Part of a small language model's weights.
Size: 4 heads of 64, vocabulary 8192.
Architecture: learned positions, biases, tied embeddings.
Training: 595M tokens, 9083 steps.
MLP neurons of a small language model. Each row is named by its layer, matrix (up: input weights; down: output weights) and neuron, and shows model dimensions 96-223. Each number is 128 + 24 x the weight over its row's rms, rounded and kept within 0 to 255. Numbers have three digits each.
After each neuron's rows, "fires before" lists the tokens most often just after its 100 highest values on Wikipedia text that the model never trained on.

L2.up435:103134119134073124113114096151207098109129160119120122163115149133158141119120128084119126130108120156123086136141110150146145113133109172108095167146144116136155098079146097105131136149156077134106133117136073134152087126132108143080133130142153176159106133111160113103158128130163132112074169133125131171060107148141113167159089148174172100116110137191101153146103115148135157096077
L2.down435:080126158141147123160155125078155098164104123112105112123134125136106110133156129157091117102143123096120152108103116133152164131172118181115113148163126109141120190104086101109144150079099119163191130177155117126133159149100145119085101119142135101172116094167157137100093134174095173128137121114125075103133145093147132140118125149140107146116073145155096133157101152119100104132108
fires before: ":", "=", " Actress", ".", " Songs"

L5.up296:092133113132081161112118134112114122131115114129154117139137132131154139148128134130119099130096117129143140127128125117147153116112159112083150129114110128122156124106098141068103153136170126112097104044105131138155105148171121108139146155175142147100101115085146150148123108183133130157132161078128113139102092147112139152077105154146137131150136152165132096158114140142124164080110
L5.down296:154116176089162133138113167137152163112158136129130151152155156126107152121104101075142128132118146196139091088088122113137123112151100151150144077123122175130132126105128092122142154117116124147145065067151104165133112070148129127113115127148118127125098129084147097112158150129081113161138124111174109115147154132147140130124078089116097151100118130131146147141092139147139164107114
fires before: "|", "-"

L3.up537:157142115137139137077163108107150127097119122093137138136125103153090138124125143087164101148175170149126083136133131163090127159155141119119119132162170116075150119139098128127118109127149111121078149162142144134103154124146119148174124129068142114105124107123108097129103101138147164113118149123120135142096129112138129125161157091134133117149144146132096081137146151156144170112093
L3.down537:110123150126123124145132151139095125130114135157125107142125134139148122137101171157092150190140078132134124134133104116152156092126097141099128143190127144184125156154148126127126145169136190109126093094129157129116140110119153122117136137118104076103140140161098150090093143146127091162183103103121104096134177098127116123111145099160080089105106116088158126098124181147128132126146
fires before: " |", "\n", " in", " −"

L5.up435:142109140147172142100120105140106143047085111121138145100139062132144134177127134108145120149112140128104157148120150116123112139151126140117096140126103084144140136145107103139120170142182148111096141136096103111152156118159122118129151119153110156108089130115158096137123096107129130139092106106105134108070133151161192105134126132129127135150069131120092116160083107156143167132145
L5.down435:112111122114121117131142120139110144102103113143122147105140113161143130146101118104129158119083181158154152139087108079118098115092118141189097101126156129167106148117107136098121143131138126137162121133125162135169140129133162127158134084147117168120153135099160122088136102099140132121133073189112133167132114146079157102145173161148150149101161113105081152083098147144118146142133
fires before: " |", "–"

L3.up258:121110109115159088088113099140101076111113140153106144121144150138088167128125119112164119145168128151138096129137164124063111137169101105098090148136108116116133139135113139120139129115127109082084106134140107121148150080162100096125106132112123143120102115134096069148152127127111137112121107142139134134060081167188124165133135154114132148152087146146155121157119138118143139124115
L3.down258:104122064144124098136088114125136096131164137091136136118113148135137122164121100113172137127116134140142147168126082131124084164152146160147164142171131117163133092121157110128125110133157130168099103117132149113160101110120148124106103117158109154138122143121162133088118119131095145110132181086161119122138148140116100146136112154087149135110150126090127106100123149094147162126145
fires before: " |", " of", " (", ",", " in"

L4.up486:111128161099127102129148137091144131146121123115122140093114084078135120120076143100185114147146111137098092155178147130085102135168129143126074193122154116112159109134129083054149148148133158105139121102131125150141133147135114130132063120154166146118119153110141113115152136060080101124107129139069121143123117141143111167150104137134138114166090124092134143135114160144133142094124
L4.down486:107127129106133169090154119087135152161087145115133107103143103151121153134117120147137171148119127137082157140166095127110137120095096133150088155139118143096139119146091164069135110105125132089137118146126103108130139154153116116156093095108151114115103157117095104089131141124169163151145116141135142167140072142120149142094102119117144101113170141109161133090140121124115094136111
fires before: "=", "\n", "\n\n", " =", " and"

L5.up772:114131101130149113139148108105110129108068093132149155102123094137173120158145155110173112185147128121140119143133112145091108133093095133156072132131142125145172114103127117113121115128157112121094090095128110148120174127121104167182091146172163155118107158069126104102109135081124132121130139130126140136106089157149091120147115128108130118109133170127112142148128146144118145137112
L5.down772:108122152087157158135123141125146142155173107092092117093185116139127109132129117160176148131156072152123116129144083183140111163119129116155088147096142085132143174123125130122152130139114097125124112163118151156168140137105095165137139089160106132108125141149112112070104125085150132146160146132112130147148064100158125129142125113154148104115162153106115147128151130130149134139112
fires before: "-", "\n", " |"

L2.up71:106139170133115151087146147146133136141127140110138122119113117107161112094133173108139109132155105117138142140155129096130123132126111117125084172114144101106141142103125124145122090127150112124112133132120142138100132143128113180155066146167178127122112196117141099110149112112124136115128148139129149119130099127125117170146130127124125111131170166125116169150113141137136103092077
L2.down71:116141127116094121111151091156131136170123087101134111130127131130167113111130149174126146176126101130152129121094148133128093125134109069153095187143125141143116158164144204122123101128118089111136145151120126099107137164108113138135181110120112100111116145119116097098121091138145151178144131146118170117143150107134115131103141157129147103163111164096126164116144143102126099174075
fires before: "=", "\n"

L4.up748:132160115125101098136103107145143113127079177115103095069080111127157138148130131141154105131094085167104141148147130114122124103133150125142084147077147122128138128086138132118157165172127127115094171159121083129092161099138103115148132125110126140158130112145146069135139075122138141163111073113120126115102076145136140137143122121121162109155080096144142167137103090152137150122143
L4.down748:143134136135145143101078099113153103125158118112120098100128129143148140128142166133137124126148130138146141146147145133128153125097164099143123184094111141125160092136147159079153125137151154083151123132101118161158162128120145116153107069086113147150151143111102134133073112139166102154125116096133120120137119150118163125102136155126145160165129114155124113098130128123093088130173
fires before: " |", " –", " 4"

L4.up314:123126110141131106099086067128164123141149125160130128128128133156080115172129111106165101154144149114132113149159142134134114134165091145179144176119148074114129109093103163141115148167156106131103111158134090115132121098130097075113170104106108121100119161068122163173081094124135099144074132144116119146094132114116132111158144142119137098165173131147095137174160116137145165111135
L4.down314:124119120174109088128102162117108120152137125128133138121103120144151124128151103116104162109100130123125112164150133131131126113128149093152095147144111130139112154068116121151100137099078179162160127147144147132134153123113116081142109127153139145139103102175134125121103147111135095122150123092143112131157136080147109154152134109111161149046077133135120148109128150129129118144125
fires before: " |", "=", ":", "\n", " /", "1"

L5.up284:121164134126155102076144076176165140063072156118139130094076104114130123127118151099157129122169146145123133164130166134133121094171091121115078182123105121116147123136107129148125149138185117079117177172128132152127144101177125136139132143142139162143123107109130101114121129098145127119136101129123138149103099154172098137117151142116157133117084113133083113139130113163135151103078
L5.down284:129115159113163103132114149138074146085144130191125147114127127116130128116129107111132129100134122149146112135149155149135103154151129142102068114135122118125107117145175073088166114135115143146122144087145105134140146117154187139130121123126145175135151117136130127131126138139129095144140102158143144070164151088102135136086102115144112133122127138145122103084137105133111114170170
fires before: " |", " \"", " The"

L3.up907:127107101107135095141128107111100136118124086152132124134135086119099153106132131076177105176124128101120123122166121076106098168165135146163077159115153098150152101113142158123170134142133183142152128127148125155131132095089108121175132144109158147110109127141144119091132178067156117159079123122109139107130122157145121129106092128160131140138105093117129156136149122137125126118127
L3.down907:119121130146143165114133120129116146171126095183170110103100099111134139156139124099129142170108126160093120178147139090135149158133129119139119126155122172122116120167176147131123097129125074108118177103126129168161135132147108111134107114138099154118095126127106100152078135151118112108148174106125140095104114109113126148163125116113123149139096173129142138130162156120111128124119
fires before: "=", " =", "\n"

L3.up265:105112167104114109135171126094125125138088098182137101125152085127176140166128142154129124142123067121167108148139156118134138126127147133122104141062136091107174098093114101096108145128141107127096125085134112134159111123129118125131136130151108115109059159149132141174145138113103128168091110104105113145103135170133126116149090141108178132157084175114142161161154151133123141077155
L3.down265:120118175130113098172170122096138144155137162134158115119136137119151103151105130148143152134100092134076119138131123072098105099116122123128119128102139126113128151120154094089140115120107118144127101129125151122107114085113151128114105138135132068076135105203111156104145195144116139143117149128147147123123123172101125169130091123156140124146151124152143142126133167077127146125119
fires before: "-", "|", "\n", ":", " as"

L9.up925:107131141120104110113134149169142129138146121117152090113108062148117084145135145103190071120135152110120172133163149096101121141106113129102114162105133103113140170116112107130112124104155127106120129160099116119112160167116122124192130138105145136122123157151169131095113120102115128107127128151105146121113135107172138124136172117137120091140129121135107179164113154148132147109092
L9.down925:127114135098168149114134135121149143158156138096129131118088107116106123140107101108114150124176134137082127157130165118112130129125115112109131133124126152129086142085111130117129171090154106161092126180156116109167169127102134175129118209135118122118096110141156111109111097131142119155166156136140166090072130124140103148091101111112129094131094121145102101119149138141131105138145
fires before: "\n\n", "\n", "="

L2.up55:106140148141097100146164127127138123146132138099091152142129076111102172110095166118146093189124105129109101137187143120087097080127165164122126145121171111088162087097127124113120159138118136133132140100111133143107122138122103116134101140113187127136123109151165093096151136108158131097089140149111131127100098134160134171172106100152122121139104094129099173148117117144128084119086
L2.down55:157132154133125120086118125163082156126089116136126132175121130112160118169151111071138122119125147134087090145132201124105123129170094126109142147155105124140123142108159173143125114127130131100105160102138126111150192092145164144144156121154098167142122139123147150158157134090138156100149120131080115154132116129164134132113088097137133164104176132097117115107146154130121137132102
fires before: "=", "\n\n", " |", "\n"

L3.up483:140109132126152106127096104106108130089123123153159102137163110130117123145097097111181111162155147069146124132172118108146110136143108120142150138141140080125149133090113131102108131108169148138117105109132116155136051137112123118179136131113136169124074117111150171141149127128150128137090127108121158157084138112137153120150107114115112134174119158133141120187117122145136128080108
L3.down483:171135159100096113173145144066122125132086097112144120148136156168156121178127156131124158054116105112116127120127102101109130128143118129124100103139106093146124125132154155132160127155126163148142104119108133145153128148120134104128125178125135083110116095140143130126218160126130118137098114105178132119107125143101112137149096133134117136139149139119166112142140134123134103149118
fires before: "-", "|"

L2.up565:110120150144046110140120099133168097136139167103110115139123128090146131139136142119098114104115115115103139136132129149149131092124125180125107185169143103130133137100154134106125135145148104131162121101141102149149089150137113145090075140113147150136107114070154129135156147122164132153079130156103133208097144123146146171116107128129120127105116149157083149151116127129123133077081
L2.down565:101132158142156117183116088081152119137131131109121093145106156163133121150119130160097112135153107114167142073105149113139159127163128127100110169139155113175122149128117131124126158139111106159180147143155108110102156175149098144073053149171153108137143078119160097114136138199123148152147117110143120120052127126150114109113121144141125158106094153119073128145151147103089116147136
fires before: "=", ":", "-"

L5.up95:150172093142124094122103135111121121071103136116161096148078124103131099153162126127182064158156171119130151143142163082116142097087163093096132128161106102101151124146142085099157146142148129095127162117126124132120106110156121154147101154125109148121144083126093153127150109093118118095121097114112127123102100157127118145108118122123105139143086159172122107120111160174134154135137
L5.down95:135143113094177124141124128134134117108059179133128125112125161122155113118123126136109123118141110122146144144114102107115171097129149140113089180157115159140136141137158155145166128165091123129104135129118093114132143075127182107116108131149110141147148098121116119119137099130104126125138086149124125094165118080126140154149157140180139166076061155123135112077099111104110106176130
fires before: " |", ")"

L4.up761:113096108129107131160157135116136106156118146146096096100146145102194130196160160212115122109095115080150173163164117125163102097148147111112116113099112113134140126145138158125128115147154134149138109086128123118127081142123120122106090118146109117146119127115108107158116119103090108191142121117155101132146138150143161122123104145136137163144131158142127174149104085120118156086143
L4.down761:135116148107166121141133162150118132135212151144106105107157133110136138117115090138145132083098119135108140140125090134105129141168104115071137145119166125120134111116113173165131086140142160148130178105105120137078109113108126122128090100077123116146048139121145092170124123122166164158147117138107147137116142143138135125101139129135145171125140134129118118107122108118092133147137
fires before: ":", "-", " (", ")", "\n"

L2.up574:120110166101121170104112136150114137123125128157136099131132119114132101108102154094119132112181114121138161167150137144133109128146119172143127151157126072112139183130115124133100130108153166117133107120125152149113119174115111171120077141127171102124103163107150115128159108137160153102134155150109116115082126131150135138172094148111098167117120132154115104190127135130152109093073
L2.down574:124077109127122153101138167143175074162107126082137149100139138133133103104124115117124124118129100109122123181106128159152127149106136175107120132142121170127113107132140099107127114076116110185139133154147117123141175171116109106113099129139136114137118114142094155137103108164103132173118144104147128145146156130153144129088124126144110121137086150139131105125155151141114085145160
fires before: "=", "\n", "\n\n"

L2.up797:146119146167115156137110121133150130124157156134143106122116112076107055122118109133082123117144133081130150162149119126108116126123170130143140120106148123127128161084129088105119127135182145117130117153114106135108144128131111160139118130143178144123115121128122113099124135103178120109140146151126146108110096149079133160124140144086133129129145130171125147174132116144134146106079
L2.down797:169134114149119139156064065134168162151115095152096122106175104104205136114151141110159110117168099118137129114089105139131107149063102139148122133154086133175118097130144135159121124108140114134129087110118199120161081193098145114136158136120095143110122144080109131124110152132150176123132117110141145131111132124140130161110131109122099094127103143082139121106134118120093133180129
fires before: "=", "In", "He", "The"